Weights of a small GPT-style language model, trained from scratch on English Wikipedia: 250M tokens, 7627 steps.
MLP neurons of a small language model. Each row is named by its layer, matrix (up: input weights) and neuron, and shows model dimensions 0-191. Each number is 500 + 40 x the weight over its row's rms, rounded and kept within 0 to 999. Numbers have three digits each.
After each neuron's rows, "fires after" lists the tokens most often just before its 100 highest values on Wikipedia text that the model never trained on.

L5.up506:545487505454510450517526478484440496485495497485550556554537522512472540542415471436457511572522425520552451495507574504487532466524550501490441528526495532565426440445546538513527500487526526499560457527521465525500512490567541527523410461475520527518497511479548539524544494462456449486529528510537479462501478523462512513453515492538483569449470487474448550464448457557459518431453480476536480488543460576467466529442508525534520466604467509484504434539481498494476433529454537468487545511555482464542504579479492589472476570508450517458549498444475452528398446495439471607
fires after: " con", " in", " v", " d", "v", " "

L5.up143:457503441439423452503499465535491503440459519501519525507586521559477524453494525526508459448559548525522530489509530535509526458536443522465548464491464466620538590504480517503547551572464459530501501434483495476520532486525487477419507484488491467499475505469570420514467476472537553477489490519449497462534520527505462500473585477469500550549478497467455515509540477529536500517489475503520398483523435457459493460481558417498542442451575517591445473583452487468571462547567535483498476531529525484496405476499479543587550545494496478514551533567531530448536455472476517506
fires after: " f", "ra", " m", ",", "a", "u"

L5.up72:565470487454532451494513433425390485522526439506478527469494457582546499513430475425515501504502478442501471493408604552539541450463504448489424509462496417546567488514568563466527523546524472460496512518457477509504496521545547530525497465498495537519468499508472532515522526480501422541486487458549504487480558509557575509553469541524441543484502453487506466506528498459451503515473458538475477519529472476505568548524405501499490487489501537455509517539589556555552535481429485511407466486573563548468506548509507572520461538433501521485474543475488508460555479447476451467
fires after: " |", "|", " A", " P", "-", " C"

L5.up371:477480568542485553561537481503558527517476535519509538504502473538496503500518564482566486502447399492520526422426591498493540539495512513528473477516540570581527492468471510475487486493564542515555567449522492482499475553487556452511519500494431469566519495528515497370432426479546487460519520511480469459456484476543510515478499483487513453510537506548418473486480472433486488445489507462472530543430574421504540430527578477477524511553497512426506409517480533553467536459483507493549490454586552516517430492550495534538526472543523436466471558463453532422496506499483486502
fires after: ".", "e", "8", "7", "o", "2"

L5.up178:492522509543509563539518527481533513507432505419465517495508541578580459525454460459503500523496484489399482494483477545498432455516468493611548501456506478509454476519516514511513504492524472510478549498510579527475516594537531590501500410496434479485556491569498530483536440504470463516496471497591556556519434557499446510513534537476377520523518471459521373461464534510506496484525528448522492480501552491472525499478387451494504487505456487482451581494557519524476538536507463465426574507512542514521504456481460529482475456481492494448495467490562570457478506512539524543
fires after: "h", " an", "ar", " his", "il", "an"

L5.up88:592524549473486451458563558550522510529513387537474491459482514495484500445523526469496540509426535476461535448491522485481419514574578498540494423479536487507545434486536517370544508493511510448465499497438518471524478485474524542483564525511511509510516578515415528586529556442459469516523536476491416487487534582502478494554519503502526581478480537470545507443507520486485493532531540427556508568594409489470552489537479551488504495451510491448557494473546463476489473469477477513528555541478467460457452493556542472497484451459586527524502501519495456473497514487441490499
fires after: "en", " |", " T", "ed", " G", "le"

L5.up388:456471521484497535514498503404470513468482443464596471482580474454478525504474540453560456523553441469486562472468506506488496454509508519474455566587517449490473470521511477556508533521423482579437542542461523589526569518512553562486424523545531503527529491481540500475505424530516482558537563561514454490486526485552456346524415455514527519447474507494481471504553494472489553509466565488460548454502483493465483522531535488508463436462503507557604502488528563417517463491517495470504470499497491479430528471540494552484495509490497498424463528562504526534483457502446510504
fires after: ",", " a", " as", "s"

L5.up238:527535525461493460501538481483488538516483491503497498554490545512501457555488557523567511489545479556518517559466508507499507504540572457507469534450555479432532573484436506433471556476488566450514545483433569496442494495549505559585496493504450484516405499493523522530468497477461499446463457623514483461517515552504456546536369508519409548560506518448514544566551524530472534457469414481488540444450495477424538482530541519527481505478444483532527431556509427427524440523484513506437421463452493512465541514552469541473485492517545453499506510556488505518462491515500481468
fires after: "d", " D", " a", " d", "v", "D"

L5.up720:472490566526490478495514472487551513494459535448491463479509563497501482443529509486524474508473526489355516437500508549528530540461451444486579540499551505558523431509518481454593508563445463483556523487457565476536527555510466499528531486531505484524412528463493577492504466475507489516548631525475519448524575534436563449513445491482538484534439474502455473487490469504527521425452529497481509485463569513403528509522469487466473469520492451533457495505512522492507541563422454486532399485509575499513476506467434531540504505439558573501488488509531556588520515506503517471
fires after: "o", "ro", "is", " s", "r", " b"

L5.up563:509523487449480529511570514485440515576584461500548480485498491525504420492487422489399491502474508583481535401494485528516488443493499455522546535485533473466555457552519527539450541448508469521469520538557502449510528444474526499542468519480489504457488490499439558437544447527449445496483506528484507457553445577496475475535493559522449490450477500486508524406499497390463547610479479493477514493543525497492544515510459549527531542527584545463484525468479481558533539527558496560472590518439544504456500494456549546467467425551505445473504507580462463459468485470466508526
fires after: "|", " |", "al", "are", "\n\n"

L5.up979:568504475552501539490522457484563466471485547478455548541450510523439552440475515492433352496474543455521529560541425500484443539522490474506508477501450563503492460515526537476452495561484500505425528425467536466516541547474521494421526493431491537484530464405432626502547566506492506489527500444517456549486515524478558469517536544511508496482527443487537451505533544510459451511499558544424529555515435511517488530551497462509513431521501510441503471513496469470546473499508435527539530564415561482542534494546495565496513445551551521495535471524506507486497481453576487506
fires after: "y", " f", " F", "at", "a"

L5.up150:564512491541540470524539521519569469544527488512516486514503472489466448501486470504470555398482560442478536484493493490439493512436479483523379537502559495499506463496443586416491441506540476451485479484435627538469542537589470476568462518522528531550482540443476605496494489437498479573530554471532441461541534530470509544519518474517496476482493475499491483483464530506448517433477544476476540523506521549463476547566538540456457493542454473506450485553480519493560511574518497531518461480438480412579505437527514530538518433557479531483500554537532512494471570501496501528
fires after: " f", "o", " F"

L5.up446:472499536547564553490530497472549554486514544530487530425469470534501459493444521406498507516574507501535446465540552572431498482432514475523486476550491486530543505535480561492495537551490395520521498460517504448514540605504509500521493595503491503519517429511497518453585478559453503546448464488428447492509598486487542490444547486488510508539522520425554450537506594507522535562475463496508493433454407486454443447475451458539456481468522469496432452439467491467538561484514472564477464490539464572525525461509496543466524518492500454549555503519516509553481517500464515456
fires after: " |\n", ".", " d", ",", " D", "\n"

L5.up980:440497499485522439515482451456421529540500535537536461526520501502523483448467503485493495480541558502524438476510509423553479520534591504556463520519557482499490435509540553579490506533514501520415499512418532509432497500469446450434440523488620487470552541492511469479489518455499457468469460562524472506564516534562489482448453477527544516487483532451529535519401467513494532428506486482536504538424502443503459454531459509569570501471482543519496508499590440490556489525498481481545596480520537507524543514481504567449446521501539451409592465491501465489583503499541496510
fires after: " v", " l", " V", " L", "s", " s"

L5.up813:575535501492543507544498492501473491548461433444529588527535513473544536471493504479528507433486457482552542497524580473518544505578451466444506457493493545496519489500501488480452537430460455440446526509552422475468465581459496489534505475555516485423478459520468484505505492492447450494545487527452475444465490492475525485536585516567564407522465454505475527473518511508470470502543501562484498461534493458517555465517418519504538490519561418533601444574471459476465559534500534454480563577479447524572474521460474473465523516495602467503468469457540552452453467524548514534
fires after: "g", "i", "er", "en", "ent"

L5.up1089:556536549458527518530491420487523500436582492487526511491467513521497484451440502475468616511541488534467499541570550554494542506529484517534491500565500501499484543506465463521504513551497495531444482498528472556566508535468519494480506455503445493447449485585484437462486577481486453546466520523531471585487623478506481500458544449469503469529453485493540519510523490455473437447509539499407597472519485477416565531520505521467483423512528503451517488552467549504532505508478459414474546569488411584418482429466444495515488507569517471455520532498524508506465484563502461476
fires after: " St", " c", "el", "ol", "er", " C"

L5.up567:509562555553490508492450567436545500528506527519528495545485406591481448419510523499539529586558433460494499525473548483481525489506463489502589465536497500498497566508512464509488495418508522440530534508441551452519462510456536442499523407458481471455567426536539544477436489505426503512449495483521460523495529493471486405529501540515546426489505526510484500491535478553415508517453472478482484518418471491497507525493546560501536533467534535581434446543517521497597502516481550449474456499610467501505567414526513495507518544479481516484485537514499467476531498441446482528
fires after: " s", "s", " S"

L5.up827:476488508540462537542508508510498518516466468467510543572482478428441489411510437557498484530489563455503467514546466428477519495545584480497363536540505512539426457518476528503558612484454482490473474519464486468585480505487520484537545494502522541514481539624444530401480526536489533427495510550505538527489568617513446413521464498519458569449455531480474518574503557472509570531426535477500498492487480513521502514475489444523528492454556539476493489460499472513531539474511462493531476540482534439514558430484458557476488473518473483549488502517497489511464498521504449531
fires after: "-", " de", "es", " |", " as", ":"

L5.up213:515516542531487503478493442573428569513496519519493539546543479582423611473486426416446505491545466485529524456550540470498522514489522475531489528468483537524511470586540523475470495383514445558498449458522502481512504548469466563459497432483496504472464537468481538498529513513532462487464516469547506373456549526482485485567539557485519538512553492480531429458548460525455576537485485477613497508503471532475511575522458464574521443466506498483509482488498435449572496543478513484469556503445435499484478470452521515522447475518480553459458472476502509526477495404482464508
fires after: "c", "ran", " a", "v", " t"

L5.up1125:540460478469561559544493472472448506433398537525499482525426519497438452510506512467485561490509512512484546439491418444486581522543501554503445521577524504502438489486548484489453472564521462524501517423545525538537498468553503472489479532492529435536550541476509489497494490431527475480447563500496510520481515561507534499435521472559479513422479476450488527523469525546535477485512473540546542442461505426440518430543443465449491502441513555452544534567577478450595517517472510514518557604445544485538463440453534552448451514538503513502486515470457566502519541459478456474
fires after: " Ch", "f", "v", "old", "ver", " b"

L5.up172:526446506518502420491443488562506542492526464564476514534524509530476506555542463510524443507456514479478400463463467526500521455539550499539459529514557454535446553549565549454539541501502482475506519515538569500501479537505478466452517526496555534480417567528522527490504506558449481459545522460477498487554498501478510444531476480582530565549421585454548516454486488490492496527449438479573475513522481508454510542558430495521418447540550455516476464485408515582478509541478497508518527554503527466493462445487593532519496555446506477400471444522490597535467451491438499486
fires after: " (", " |", ":", "b", ",", "f"

L5.up540:498565511508510453500491476486452507463509455460514501473503521521539527486489452545521542477558467517507601521499495491456507516578537417500418462501534544436506487529499590424429525503511530485557561504527497478493495511554461553536449430520515488465497446524537529486547599497458578512487421506459488482484547534481501497507538440546470509518456548610519407472509494520485495516436506509460493483557495479480438516497572484551517444512452403520546510488537554453460472503484495466507556492507506460512428522518492533542487489406568579507441495457487437422549462534526438478
fires after: " wh", " whe", " r", "w", " R", "i"

L5.up33:460503471532438491540427521477536545499502599520512435557524496495539478488481474531432514467482504488543459478493494492464464487449481489538489491509493551527431455503475547519512527467528527523554476490424533598505554518520515513520505527506523557530549478429424584491515546482506431478437459441482496468497469367473512561541503563505514538470536536467560509549515565409550534488451502409574425501496492454538504492475529500497546492500447494428456441489496531463507554515526530587503522546498509456482560444591488499508492572498537509506543535436562502459488429506535518503
fires after: "n", " an", " S", " A", " res", "r"

L5.up428:454501440508464532482444483460564526507520456534486500449535516474561546439418508498579512462493515589511452435514445493545554450535520497516511494447482509457475576545519419527470514500551465516491533531420525578508449486533496512488441501484498515502504531400508556417506471553570474507517540604557502466521471495426516482484580501511499429498546488460529473558497518479463511547492543483426455505454497486487491521515486462463509532543480390574498531501481473458493555560426513494489560500522539472586554495533466465488515539491480544591497510451495550477479518510452531446
fires after: " b", "ed", " comp", "ation", " ch", "s"

L5.up417:450550482462452503503547560508519442465571477490440477504574516525534533463519529474464471510474436544459534513477498539493495514493512531524528444555463562498445508537439600480506536493515491586464423495543495502527533539582499456466536546451501432479496485481543524533540551464509492546534453465565460437564491496514497500506499441518465494570520457489484458476515512500559490493483499536547501406507518451475448586473469528466523494440470485561543451481530522432489500442625535476505460493431491485467469517619429489462473508482503421443532511542515494503532493514578564539
fires after: "u", " m", "id", "z", "ra", "r"

L5.up314:543543539485528462514534546447477527495533562562470489439460495525513511446530544461491484507558484527575536485446545418472532535547509553551481514517415507532556519558488565587469493450424467523514506495558528484496540545546421484428495493508395526465481529506504454453488508458459485556451473505517436478520549514574428478472467488456469538443495495591454430529509456460515497415499513495511468510445532516495560494455512488513474415534487449459476484475508492592483549447441533558473499522439538479509510470449513548532555465499466567556466488470491540546454501464482525451
fires after: "2", " ", " M", "3", "8", "en"

L5.up704:525501449435537404545484486498515547507501493572562498505533507408498543433469587459570548472473536521526476486448496462543501526512493463476497508595562503548544526504528523525481465471472486591462467485473547515486493516492496529512556513525499457413478506436550475531506485561463484504467514592552429509537463504450498516467441440563439510500529467395501530532462461486508481518484442438492517474550500516555475515491490518391546526529508550458560531409521483477515517508551523495501424540532460553475524473500484494420565531527487477445591556457477465490524479543463492507
fires after: " ", " v", " s", " S", " V", " A"

L5.up1019:515463443513570495467389512416448593423492490502498521563540469494452569457556453493535517534493458543477510506498501476505491517515455489467509571488512524422463529530492575467559442535455524413561521504544488504443551462435547524534541474479465484577548514503500503524464488484539506483425510483536481556525473550474491553537466510535559515488443497509525524496435526519499487455476403492522551461498451519468442530604502543542438492490539500578483458503525534506590433487544496486467455495519500470508576470496436530543524493476478525435456493496560535539515488513465487415
fires after: " d", " S", " pro", " s", " D", " ex"

L5.up1016:479509567501473479522509496551493474476518550514604507532539461516493502509608480524524505533457451527490432483498496578492578547548415507524478559464492490432485466487546551588517526523490471466511542562452456493490538479519517497456411473517519493471499463451536543483464482402489458543534461558520368489434513475527578469460482507540443492468494493512531446477475507500485429523508499480581460507439517535462572509404518512537450539504487522479472488569556529549511504495451444463459497443525591432493495457526477537459546527557504484489452484491515517498550436508479533502
fires after: " ", "%", " |", "ou", "ul", " S"

L5.up1123:433579494486428476435558523439545484475508490490587522537574498552526499520489449541474487576556419495503485462526516424523501525456520562522534518477520487513495479500447561490420551486485521459531516492483536471547487522498557541478494489506444529553501507624460439507427480461505435428494526479457442480489473546476550567457467577476536511538500532551475461474537510469505543534453534509467512482506485535522534536538534452498580482513560434518556506443473481543465457545454440578563482546553442480508517556548489488433538477501538475511511452484490432457458454441491481493
fires after: " ", "–", "19", "on"

L5.up14:525474470561486422649535481553526509471526502524532531477506510500541466480517505545518498547491436482559419515493424543416472509463564436490482533522475517543448494483493503461409486473463553498494477497436575522485469486563520482493574483598472490477508607481529549565445461531520483479562530493503501496561465470522478474496439529508499532461503466561450502534476492457467523518527565434424493501528441448506529499502471444473466511499512497464512486473511446425538440470532504485526547517501460499442550528514543492571529506476471423476538531624523471533476492531558488497
fires after: "ro", "s", " con", "os", " n", "i"

L5.up691:500495476491541487555457582412493499525492468419555527512515487535487478460496426480418536438493489523511548498457483557500520545550572437463558569463497461496479479530518481560511476535589493398545559443536457561523628432470490441478494525454498392460527506531557535562476481489499513480522535508519490461458515544530528488476470489497502525458515494506516485509468558470478543477451507566512503544530522468544486525514507588544462488413529514515496458521581573429511508442463489465520559551401531489451470486457501468511452532536542499478486500527490503488519457520449506473
fires after: " |", " w", " W", " s", " b", " S"

L5.up293:509500527472434471571471517497554441552502552496472492526476516554452518561450474553482494431547578484521506459468509498526468504511513447523499514461579485538429465502427490505479470551491517462562482556505506503563570498494426489532441524488426485474530556554499450507461448550435449515544506452403520575558573470457472568478539497540532468500521477506487470514475515585487474466486500482494527570483600565454530417485500415501519534540478465422548491512486500466538515538502499554464559478511507439523512473472544514521471421556539455491507524497476429479444459506507555552
fires after: "re", "l", "le", "or", "he", "w"

L5.up652:461518546477495534516529481480508576526471486495512460483494517470520496520483486553470446477540510449528457508488522529586497509478510580498503484581504566487504453506485569499465491527528509501441500510499442575534592459508446514507453448518452504450485481496463522503448454481533454427541428480446524536502492558511488522541500483485515488478620471510532558523513504440460490523540568510479555480538507465365580508528488508514513490514476511520534488545519500434579496450512529419527421464462532490496478469524484505492516424441604562424553454486534593493430502443450531552
fires after: " A", ",", "a", "es", "ia", "s"

L5.up1138:526517444553451471502492496517542524494502468476409533551539476525481498473495577537532468557501532467442492402475488462520451453470517453486519461458538418529525437508471527444571538550525509476434508532440546521448521497558497516550417496597526564517555462488554517459483498501496380510433510507480537586527482465518471573492495520518494484522462564516526477517420560478482521524534487460529498499476551463497521492512403504494449478524489502499536496504499514522442474539491494405528544524495518509435493441451415567511482490524542535585550567510581498474532497551502452487
fires after: "r", " a", "p", " he", "g", " A"

L5.up850:490553544548529473520460631547509491449518458543494439484445502482491510530566488433461498514587456506493517451482508542494554565526570535441508532468433498514538498487560551440459527488510476465523569422519474447495529520506512523493451537496470504408495490434546487566539570456450494513512432450495440496455456476513568498494522486520522518547475506501497505467541451473458573470466470454497538455538483479477483399516438474509515524583417514512494459488510492535527583489448447499537457457492525513495546464454510532472507511472506517546550484577585507470569478567510567482
fires after: "at", " R", "g", "i", " G", "o"

L5.up844:483481484447470506453509452557486518502484474462445506447490527548476531489360527506538528550463544441546440503509529514537507450528527488563483439459549510510575510497555453510471480559488434477470561527519443420540496503457504545536472507486510524468485383455422534575470523508566552516552523506436495473489475509413500446488513510500574502523469420475442517508535542492470508551586598527488577425534521495490481569545515478507458469487410515458536498490482491530530550528507520459484508543545500455514573535508477555456550527494537537485515504492445472445528446516481508487
fires after: "s", "ed", "o", "ent", "c", "g"

L5.up878:524530404502479489522573472542539470518537544485521454563564485477522524469528513553513443435511569462508527502514498452516499563568492425452419438461516554522424496511518548475538471527481481557494516500507512512484513449504557552538507548542447508492489483549558456490544430519476428449476553512519451549505506563524518551515480503532440496578501535500479541431553476454436552517528465540418471443526493500501478494457458469483555504522514576587541462477435520499555504555504485415546490443459594469490418476467460526476521527532489513445467530479438476491523484568501497449
fires after: " n", " d", "d", " c", "c"

L5.up465:498462574489513503496496492471493467592519548487521475414524437420524470444484486495473579463463568506534524494485492446558528537555477447435440569490536541484481392481521539490441510537503460445461521484524548489510491558590492514524483529542517504496528530524540531438457465526498480567482576523558528504467501535534459521470502491479467535536444481487529516450512449482503451448520474457504486455504461489570488536527514531472578500537566536477429462557497516520505376475435491469525499502528425478489505528511479559496572572608505459491515511517549512550454479413510536526
fires after: " v", " con", " d", "if", "on"

L5.up936:517517522495455465554512549540510508437465449515536537495474540436492495476516500486482531485496504565502478545565489542458498612519429506529507525523514519540453507525450480479524503518443553506500516501463479530490515393515562483437520431524589461445436513463533538515509499504538481459567455406475498501514552452470504533521509554489482413520521493547434453485440479503478469491508524563464502461490492511392613555504534470489536489498461420550446529494472471538484483553488487497571481570467533429438477536449526581497450490553506574518543564495528490486468532497510436428
fires after: "ar", "ol", "al", "on", "el", "am"

L5.up889:542498466509444488533502520468482545506569519475526507526582464462560457525490441505519511527473463525496523436468507497477488577505550624555439479393518499517513473481482471511483525489460536561514413479516544533473485537476432525580524584499510520536432516451473406536484476450493514477492508494497485512475444528561474471519526514498546530489516427550548519485545501519503463570469562462438536480397493492585474486493452464474498523479446496466460424487489588461532511505490498595495431492509488506526542488480432506442522437429469530490445530572559524470505552539479515498
fires after: "o", "c", "a", "z", "ag", "ac"

L5.up669:426477488436445410526513604523481469443471540494473534507452489498411531538507490482467481541505493439567534511510503549381523528505519422506450428549520527515540462438471546517596428539520498485555476553547526520593435484535562527494533486491489507539536446506512538434487513518515533540466491499517495536471505563510522483519462484509513461472480536528511516471498490483550562461470474547432507510539508497498503452530513489481416541525522474488524464581546471519473412578477496488510524477492398466514439459509518515546560553508554521483481513584495428519549531459470483453
fires after: " E", "or", " B", " S", "ou"

L5.up310:530488532474472464532505569526438438512548535494503555538544494506457469487479505474547492466442489533508387493521395565507459518530520476480417529480515498475403477488449543500513537406481551482561474477525504494578491551548490556432559514438452498441562571484558521474484566469513456501482471478575538512536486603496471485480456481470515523543399591484468567481559475488480473491549551568520497461473480503505501519504554496580548509508521510511490486493533477553465543461433450507495478482527457542441486450525536441505479501455443517464447539528502474451552513488520474495
fires after: " |", ":", ";"

L5.up41:427470438469451505492476465464564534511568537516550522533506450528511495487485485451481514505555443509511502492520481542541499554545572462558447459477538566554523471479512502500483452504605465418470508507442461481393521550474451516517454509490447496542538485573521484444514553554502512447551525458497488478468604474465502567480468566462487461537552543511492547510516511511494591562487481475397533499459494379530523488513452451515554517439442527575497394491469523509524532502468466524515543536488466501472475439504493516438514465531516531440524479515487471495485493500477578507
fires after: " d", " the", " c", " D", " a", "is"

L5.up43:479541522453487427487535478473528488417440536478483456508520558481488497498499461458445529455606473460598524440476527524469483390480481494550574485526460568495513539537428541460533482515469542511525561497463442511511492549491493519517463506529448496519439466520491519495474493530459507579445580458529474450539542582436496499469496549485503507456548465459510467512561532459501598500500527557505525438438528554479514533563538534498554503464443494516522532494548361504413498481505547510494511522433487489558507450496451456518465525595494507492488532520497501475566475506477491506
fires after: " ", " m", ",", "5", "$", "2"

L5.up684:509586516489465450505498450447468524483571436537430549475516518523492518445515486460473432503484508525446462471497453478490557575515488499497524591485464564520394479538529505516497501536513443513511534420525493438485524479480464542540485473436456567453511647539500548521466465469488444539548483516471425490490538526527494503515458521536507547538500486453546464452420564482505452497539497486540488540562497555509570486535492421514552523426532525538535457481478418480457469477529507522502566444448468510454556525522503545446507465516503558525515445485509554574485512520441461510
fires after: "f", "v", " a", " re", " c", "es"

L5.up826:451509486493502492601502517505521515504511559579512506499477483508455522505535541534523476539546493544588531523399459561540545520551484492506486476438513488536502469485454513501529525502482477496553487485439528462460504522499478488434499529480513447523511553469469609492467587572522431512482516538526457496564521438469462444502587475500447474442540545549455488521549568453481429531501474509490474412490551587508482533498472518493475495470466512549445490519521480493475538460509504515437511516489558422480465440477517534522581475485557485476458546613507499411487433531478441414
fires after: "a", "ra", "o", " r", "re"

L5.up158:431499553486478466497524590557516494463501504516481477532521503511490435441460470522527499434480485510498484517458488493579502505472529423536449599489485459510501544528477527514490541507496525492519434572469557464448486535514547499485488480449392501493518574447521464443547467486454467530535520503584529515428512538535460498490442497576417531443505570508570499487546511548434556476472470501573579532479462528586515560533531487466437492504555530473527506433484440518473554495440473518487482453479561474505470430503523504517545431535515528602511525451473488474475444452496472550
fires after: " a", " |", " of", ":", " ", "-"

L5.up141:521541479442578462455531548492494527466579480472555485546554484526406508471513516524534481433532511497572528506451469452583475482487504485511518465459530549527544520508489466413517497454510475510443536575534511533525496491524438567525494555396453589445539512517471443542548549534496482472468490502549459482479554519514548563515466477551477454505423545514513468508515542485498489467451541501445445508551483527497502552472473488547465446458464504523514542508504532507457501482443504479485593532414528481439496569524531469493423441457505554523553503412526540441492569501532438448
fires after: " P", " p", "ed", " st", " N", " T"

L5.up318:452461433529521479502497524559496519498497458497491568503473527544522438535580454531516525497546513519490505439435501577414523505472574483490501512485553506501465456528488520566484415492508562494540494510460528551520532490527521476452520575553497547485568527501516546477490461473624434601504464476524457535421426538487592486479459468565441503522510476455479542500540474478537501500544485487486500398501506472494476499532525483515505490483474495428477524553522431469560527424404467563428502482446567549529461487540473510439464488495498481476506470467503425562517459542483526522
fires after: " |", "ay", "old", "ot", "ver"

L5.up635:448487514455536462432514538502438482572445438471573564512495437531437539548550486531496495619529491471495556489554537495496566471522490478481536499499509464499462527465581516474456489413517472482474491484512482546531506577527457493473426400445501450493554450540479507468470493482467543547607579470534474539567585555506478568478510506505507477494508488496513591534430523425516464562500496434497486472469519489494503481480431518533494521509542492393499482524457510483476456542461502503550489531588482522582502484571466452503545488510507452482547494501485510448512510482499460495
fires after: " ", "r", "res", "h", "–", " T"

L5.up569:459511563488501540512529514445453505524544424523507508450519548399537435565519412560517487531594482499512475486483485511580504477540469515495485517440471527406497544528569543535531564502498473491521508624470497505434469528521477471523514562536462478518460527542464512504562508468508517495496591568543432422510487495531426395477546547521518478436497463462513514537504516456484490561432489451570434427484447502483532469518462457475491521493505521477479495512509502494554453539460530503509490464515480412453468487496486553450499438462513552560439541522553517494492467458478468507
fires after: " |", "er", "\n", " ", "-", "y"

L5.up1099:433498460520511434500501567530559561518537482534474558524508466518543525502512399470490498552435493474511502521479486481476533492496539492507483505511479477534480457494491566464536575595491488481427445552538428487443561453506473486512444445478405462481522527474516454555526482510502571504510527521495463514539477445475548536460506550512504449517438464355460604518458533529489489528503430485545570558529484506475497478528521472520537570515490472475557469502492479501635426481470541473472528514549532415483485515498454495530538491526520532480533458476438440511500541533498556465
fires after: "c", "l", "he", " the", "el", "y"

L5.up1083:504502487480426537550524520529490507520496564467552498497514463481479519545471533477506460540555507435510498470463509482447484540552582527524522491546572513520513569478425398548439474463482497576532565497418476551552463452476489513516539477483489486477459533511489430497521474480500533533475539485577520533461539528491567519490473408567491451546490534463524425513500564518469435457432536511481562478468515456551520431545542540423450479485453484419492495543484542508580452534503508493510446538495426503537471451533507531409474509545552519557547520523472488595507491518473513432
fires after: " pl", "t", "k", "c", "art", "ag"

L5.up697:452528499521453516580531462519557473458458436448541533508536431507516516496452469473472535549540422455554514444472453511493526457451498525532463510462496550521440543497515505522531537428508490516461483473549506501531469530464517480552460470492416593555407440493461503480501461560494563541571503489510441449519544498406531519462529547453556486467431457504491474493486563591425487534415523496571545534494547529498526458499537522531614494504482446536448473498503519514494451507501505473584486506487526449421498460533550486471511491529456497446468514573515467479518450543526458482
fires after: ",", " ", "ember"

L5.up326:463482528510471435417478485525454527440580530512454592474556531537543537393487457441486497540522518501561495490521501449520511501528550468519444500440491531471526442428534547464472458503440411487504501521494496432495447499422549465519491539470520526552508495509489470439495574528471553509590474534490470482530568424466490499507525464476480582496493499499542468506413478422485456509515484475558545447578520411528471505506486497555450483469492566524499543515550548473529513539491449481471477422489480531482528588557495521506537482541469542475548564493512546555470522551468534495
fires after: " ", " d", " re", " R", "ic", " c"

L5.up369:542502503514504467518535483512590511463545511549480492409532452472492522488432522488499491435557561493537524475554520507549441545498534513476498434473459480496534507572523546478507496570596498548500434487393560492515486486522508483529548530526475493496659527534547487557523458465577448511501487505552475535557508480552495459467501499455481478483489465472507491492489512474579514508511510411519471457501423506445547458419478443488481483455565498471510485550511401471520420505452480452526493558483523493512515466464528452551470428479457471578489495534492477570508459470561534500
fires after: "l", "le", " f", " F", " E", "en"

L5.up493:590537513450541566511477428438440540438517551532509579564496396440469489524461523540550503507450460516468481502471431550528509525546476469563489554531504459412483513557538436513537528435566528517541461537520496477483569528513455499556492492482519498466502555518530432447511486502432560516527452419502451519580490538482474464436484485527481545502517511469479490484477457520469509495480497498497532508552501488437457594440468518493529480498528540495546504491501539512489473502466492525513507540474502541414500436476566572468460564492491472505448524548531483382525475590489530550
fires after: " |", " and", ",", " of"

L5.up923:448468559451539476452490532473433538487523529480532486476520552522418466510534575440590434509456464478498500419504466521504493489546533556538530440525441479463524467437546529483509469476614499519447463519563468461550494560499498558431443496556438513492454541524399551482489500555526434524521505497486542464457494551566543527447495424532569495514514452493554579467449429476495513502591579496513506466529489473473474535552533464560474439507508434518497511528447515458503515498479474520450576525526508549495510495529479530465507557459508492512518510519561436556492482490518479527
fires after: "i", "u", "ord", "d", "o", "ed"